Weights of a small transformer language model.
Size: 14 layers, width 320, MLP 1280 tanh GELU, vocabulary 32000.
MLP neurons of a small language model. Each row is named by its layer, matrix (up: input weights) and neuron, and shows model dimensions 208-303. Each number is 200 + 20 x the weight over its row's rms, rounded and kept within 0 to 999.
Before each neuron's rows, "fires on" lists the tokens most often at its 100 highest values on Wikipedia text that the model never trained on.

fires on: " (", " |", " in", " United", " South", ","
L8.up468,227,148,192,190,201,214,226,239,213,200,215,204,226,192,212,212,191,221,223,186,234,187,188,229,193,199,207,161,182,205,224,164,207,208,198,185,199,186,185,179,178,222,233,212,174,215,207,164,225,187,212,188,183,218,169,194,194,178,219,236,216,195,240,229,199,200,180,180,207,177,199,210,220,199,179,197,146,190,220,243,181,212,131,188,216,199,217,222,195,233,212,218,227,167,194,167

fires on: " 1", " |", " 2", " 4", ","
L10.up787,173,176,196,165,197,210,218,186,197,207,185,227,189,195,195,241,205,179,172,207,203,189,236,172,211,175,232,222,197,196,195,205,234,217,196,197,212,210,219,185,201,203,216,184,217,201,188,162,222,196,212,188,204,217,233,228,190,222,159,182,192,210,175,196,183,195,182,156,207,201,220,198,193,228,173,200,196,167,196,209,193,187,236,230,180,185,231,214,180,176,176,170,223,175,188,197

fires on: " "
L9.up377,194,210,151,202,192,198,212,204,151,170,192,199,204,204,167,202,198,209,202,186,190,196,223,170,192,214,216,225,144,178,182,213,188,192,205,219,201,187,172,181,166,173,213,184,188,171,193,205,214,216,184,206,188,200,217,193,210,210,229,204,165,170,198,184,194,172,165,177,209,216,177,212,204,210,142,196,170,166,199,218,227,206,203,176,183,218,201,225,222,235,193,197,178,180,182,228

fires on: ";", ":", ","
L2.up185,182,179,196,198,191,189,194,186,201,230,165,208,211,195,200,183,209,208,188,203,208,195,221,208,208,214,212,237,178,183,189,205,207,204,200,181,193,204,224,189,194,166,196,183,207,207,209,211,191,171,199,195,195,224,212,177,216,172,208,171,195,159,192,215,165,194,236,191,198,174,187,202,219,219,210,227,202,218,204,229,209,240,183,161,185,179,203,231,225,201,197,204,210,208,226,178

fires on: " 1", "th", " one", " first", "nd", " second"
L9.up1209,201,196,166,217,164,207,210,227,185,217,232,217,204,195,245,189,200,183,196,185,149,176,194,224,181,179,197,199,234,201,208,209,193,217,192,216,217,205,214,215,180,245,194,188,185,189,190,183,217,207,191,183,177,210,213,176,163,256,144,203,214,202,215,197,184,214,201,163,202,207,197,179,198,208,204,191,174,224,208,205,225,192,247,179,221,214,204,216,179,202,207,190,194,206,213,215

fires on: " |", ",", "\n", "-", " were"
L10.up304,172,210,214,170,162,245,241,223,187,196,202,191,196,212,193,204,156,221,196,213,250,250,217,197,173,191,203,213,207,202,216,199,237,198,214,201,211,183,245,188,203,197,216,176,235,194,185,175,216,178,214,184,230,240,245,173,191,196,175,200,199,201,187,178,178,179,188,191,192,222,193,163,210,181,156,208,223,202,225,164,209,208,224,196,172,212,215,200,170,187,200,172,184,209,228,216

fires on: " (", " ", "-"
L10.up133,219,214,191,147,184,196,187,195,177,164,223,206,255,209,192,203,220,223,210,204,208,210,227,173,179,194,208,203,180,203,208,203,177,189,215,200,182,194,204,186,227,207,218,197,206,207,193,206,209,190,222,218,209,206,226,167,190,187,198,216,231,189,205,229,210,178,169,169,198,210,185,230,205,195,162,169,161,186,218,173,173,194,215,233,194,217,197,221,197,208,198,171,207,194,201,185

fires on: " |", ",", ":", "bert"
L9.up823,165,182,222,197,210,178,182,199,231,275,183,178,218,227,186,239,180,220,201,194,231,228,176,211,218,182,165,199,188,198,206,224,210,192,213,251,197,179,219,170,225,149,224,210,195,198,156,194,153,220,197,241,193,183,156,168,216,218,210,192,219,212,194,218,188,190,230,208,162,183,210,209,184,188,222,174,192,217,181,157,229,170,179,183,235,192,202,222,172,208,211,168,176,221,210,245

fires on: " "
L11.up467,236,245,161,175,195,197,211,176,196,164,191,189,208,190,195,199,198,213,211,189,188,189,216,158,168,203,178,249,178,174,158,174,177,232,190,212,217,207,210,200,190,189,231,170,204,196,220,202,181,198,193,176,228,176,204,162,209,230,183,209,219,213,215,222,186,186,153,184,223,192,169,212,210,184,198,195,179,158,232,196,194,190,226,174,201,225,206,189,206,212,180,203,197,251,175,223

fires on: " as", ",", " and", " |"
L10.up1194,151,187,212,214,185,142,219,209,210,220,174,193,236,214,237,193,190,252,163,202,197,214,186,194,202,210,201,195,208,180,198,228,173,190,172,186,201,218,208,215,207,168,210,199,215,219,180,194,205,238,224,241,211,209,198,176,184,223,188,192,206,207,212,188,192,172,213,186,148,157,159,202,192,220,178,195,201,230,181,192,200,198,193,168,196,188,208,234,203,205,189,206,187,187,193,220

fires on: "s", ":", " B", ".", " |"
L8.up903,201,210,222,201,208,174,255,187,195,186,175,175,199,210,186,199,216,214,241,162,185,205,224,198,160,190,210,234,164,209,219,220,197,179,198,201,212,187,206,192,205,203,217,211,225,231,179,226,164,237,186,214,191,192,172,206,203,196,221,197,222,218,196,203,218,189,197,231,177,194,181,200,173,201,169,201,221,233,192,209,213,211,201,208,204,219,187,199,176,201,197,213,180,220,234,192

fires on: " first", " final", "th", " second", " Anniversary", " Best"
L9.up1024,193,199,195,215,154,212,194,198,217,233,180,222,216,189,173,229,173,216,210,176,197,208,191,189,178,192,190,160,247,168,211,185,194,198,211,241,188,179,247,210,194,181,190,187,150,200,220,217,211,202,191,190,206,202,175,191,206,219,179,178,219,205,193,186,162,246,209,189,221,166,196,207,191,225,220,229,172,240,214,185,199,215,200,184,181,190,207,213,186,196,178,237,190,206,183,279

fires on: " in", " at", " as", " of", " is", " was"
L9.up16,191,223,169,182,192,210,221,160,192,174,200,197,211,183,183,170,210,212,239,206,209,230,210,211,224,206,213,199,205,201,211,200,176,187,190,214,210,236,213,169,213,165,205,212,221,214,177,165,181,211,229,204,174,181,183,177,172,217,162,232,220,209,183,197,226,178,217,209,186,185,192,186,196,210,223,206,169,224,195,214,228,232,198,210,176,172,189,187,174,201,142,209,212,198,240,235

fires on: ",", " ", " |", "."
L11.up258,179,160,154,178,184,210,206,197,216,191,204,156,186,221,194,215,172,228,191,221,221,196,202,169,193,189,240,231,232,196,213,196,210,219,185,190,214,187,213,232,196,198,233,201,188,195,185,169,229,214,211,204,202,211,237,227,191,207,181,159,178,184,176,166,225,188,169,202,201,222,173,179,204,190,184,208,191,171,197,206,234,214,216,186,209,238,209,225,186,210,241,175,194,193,204,220

fires on: " |", " 1", ":", ".", " 2"
L9.up135,211,198,210,204,209,177,215,204,216,207,193,197,208,192,195,201,183,185,249,224,189,221,216,205,215,179,213,190,204,212,229,221,235,220,183,206,227,234,191,212,185,202,207,179,239,190,208,146,203,211,187,206,232,219,210,206,177,167,205,191,204,217,181,237,179,216,222,196,207,233,196,182,222,235,183,214,194,214,187,147,194,206,261,170,166,225,214,205,199,180,171,179,227,223,192,193

fires on: "==", " |", "|", "-", "\n", " "
L11.up431,237,189,206,181,227,183,244,203,195,192,212,213,193,187,209,196,172,231,180,197,214,209,228,200,213,213,196,181,185,208,208,209,195,197,210,175,215,193,204,187,236,178,209,205,203,216,199,190,220,172,182,185,206,201,242,189,153,211,196,233,203,155,203,216,209,203,172,208,168,189,194,179,216,225,183,167,200,209,206,144,179,182,210,210,210,199,224,222,187,193,233,200,197,205,210,166

fires on: " by", ",", " and", ":", " |", ";"
L6.up402,215,178,210,195,200,208,181,205,178,160,182,204,177,189,180,214,210,201,189,200,212,178,226,191,179,221,207,213,191,210,172,207,186,204,185,204,149,163,199,195,220,248,206,226,189,242,172,195,198,180,190,208,219,199,206,181,201,221,194,199,216,217,225,179,206,177,218,206,188,188,230,204,187,196,193,172,204,154,237,205,211,214,188,210,164,206,221,186,204,185,196,241,186,218,198,188

fires on: " ", "-", "F", "|", " while"
L2.up303,193,187,196,187,203,209,199,185,190,181,215,207,235,203,194,182,192,191,191,197,226,209,255,171,202,190,201,205,212,197,189,205,220,203,204,209,221,203,202,198,237,200,194,197,218,203,160,192,225,232,194,212,211,183,227,202,192,197,162,241,219,173,202,235,178,200,202,239,211,211,241,217,220,189,204,187,162,227,224,175,202,176,228,183,152,180,228,200,192,183,243,194,188,218,195,192

fires on: ";", ")", ");", " Court"
L2.up1220,227,221,209,213,201,207,144,228,182,208,182,232,176,210,217,198,205,228,194,191,201,201,214,172,190,185,238,211,207,225,219,228,219,213,181,166,184,146,168,195,198,192,195,207,173,220,201,172,193,182,193,210,184,210,187,214,196,219,244,212,209,187,221,209,210,208,126,188,145,191,212,218,198,200,186,194,206,218,164,175,204,166,180,195,201,183,216,205,181,206,211,194,213,204,183,226

fires on: ";", " (", ");", ",", ")"
L2.up237,217,196,194,187,210,206,193,197,229,193,202,216,178,194,211,202,182,193,195,187,219,191,203,239,213,163,208,200,187,203,216,178,186,197,226,198,214,174,163,195,162,175,198,192,198,223,217,198,233,211,205,221,186,243,230,205,217,205,236,204,201,188,212,216,183,223,167,228,166,214,222,204,193,186,205,201,182,204,216,192,220,212,189,197,215,209,180,219,190,234,193,208,229,195,213,203

fires on: ",", " and", "'", ".", " |"
L6.up1046,200,209,198,180,221,189,185,194,207,135,206,205,215,207,231,181,198,172,172,198,237,169,178,177,196,222,188,203,206,217,198,205,195,217,159,249,150,187,191,180,233,202,211,212,241,229,204,190,177,197,217,175,196,195,221,193,201,185,195,217,211,212,197,174,196,186,178,198,179,196,227,239,204,192,204,203,198,190,227,204,240,210,186,207,202,224,182,200,163,179,213,207,195,216,179,174

fires on: ",", " is", " was", " |", " were", ":"
L6.up516,182,196,193,215,189,180,207,213,197,246,181,198,208,195,161,248,210,214,196,158,200,229,224,226,231,197,184,194,180,214,190,216,221,171,207,194,189,210,226,193,221,200,217,207,177,180,179,225,210,195,209,188,189,183,171,205,197,239,221,195,205,196,182,195,218,191,164,234,185,207,236,192,184,180,221,222,205,170,207,155,197,200,206,202,191,214,198,189,210,196,215,211,208,198,216,197

fires on: " "
L11.up485,169,213,154,207,230,189,203,208,174,164,185,185,188,198,195,184,213,205,202,177,196,189,212,183,189,206,223,224,163,186,205,204,163,210,190,210,210,192,185,162,202,189,223,189,185,180,207,205,207,223,216,199,208,214,194,185,196,199,203,229,199,174,188,195,189,205,164,168,211,189,202,205,214,213,146,215,181,214,181,201,214,206,214,205,181,219,175,199,187,204,187,180,194,185,174,206

fires on: " as", " take", " taking", " in", " Be", " up"
L10.up283,188,217,188,168,200,227,198,168,192,186,196,215,214,176,188,198,191,219,201,189,213,181,199,197,201,160,233,182,184,218,214,170,201,185,207,206,192,215,230,196,170,175,217,192,199,186,182,203,205,201,205,214,195,210,200,228,172,192,193,194,187,210,209,192,203,208,178,219,179,172,199,202,171,206,220,227,180,199,222,242,195,212,201,210,218,173,196,206,190,189,208,186,191,197,231,171

fires on: " (", " of", ")", "\"", " and"
L8.up115,199,213,209,152,177,212,193,170,209,221,198,233,194,186,184,204,159,208,198,204,175,190,186,217,163,217,196,224,212,202,218,199,204,165,233,199,211,173,163,176,195,187,199,197,215,195,202,211,218,188,216,194,224,206,220,198,228,195,218,208,195,195,211,182,205,209,165,216,203,183,171,224,212,181,186,215,185,194,182,180,184,195,182,207,211,180,165,178,168,216,181,176,194,206,236,200

fires on: "-", "===", "====", "\n"
L10.up360,208,204,222,175,203,171,204,219,158,220,201,174,208,176,215,237,173,217,171,167,217,189,215,203,207,193,171,188,185,184,221,222,213,194,193,173,201,219,201,214,200,171,215,227,169,224,180,196,197,194,183,145,215,172,219,211,185,215,226,217,191,184,175,226,226,250,210,209,190,169,185,194,172,172,191,228,200,187,209,200,213,201,190,212,213,201,183,210,200,204,194,153,217,187,216,168

fires on: "\n", " (", " ", "-", " \""
L10.up219,204,223,168,217,170,196,218,212,143,172,181,160,215,207,200,222,204,205,179,194,183,178,231,188,234,200,198,212,160,167,206,193,191,193,174,212,177,217,195,170,232,214,204,197,175,222,203,181,226,209,202,192,199,230,222,204,191,194,192,212,170,199,200,204,196,201,184,165,188,190,201,201,233,198,185,196,163,173,225,199,208,181,204,170,215,207,184,232,223,205,184,228,219,164,199,226

fires on: " in", " at", " (", ")"
L6.up995,209,210,198,180,199,187,205,218,209,181,189,217,169,223,184,223,173,188,185,221,187,205,235,231,222,168,176,210,200,223,227,238,186,241,180,228,223,188,185,188,200,179,221,212,188,210,194,198,209,169,224,215,200,207,212,210,198,190,211,205,216,193,240,210,167,234,184,195,196,218,218,203,252,184,189,188,185,176,183,219,260,188,201,192,188,212,203,208,183,235,202,205,163,179,201,184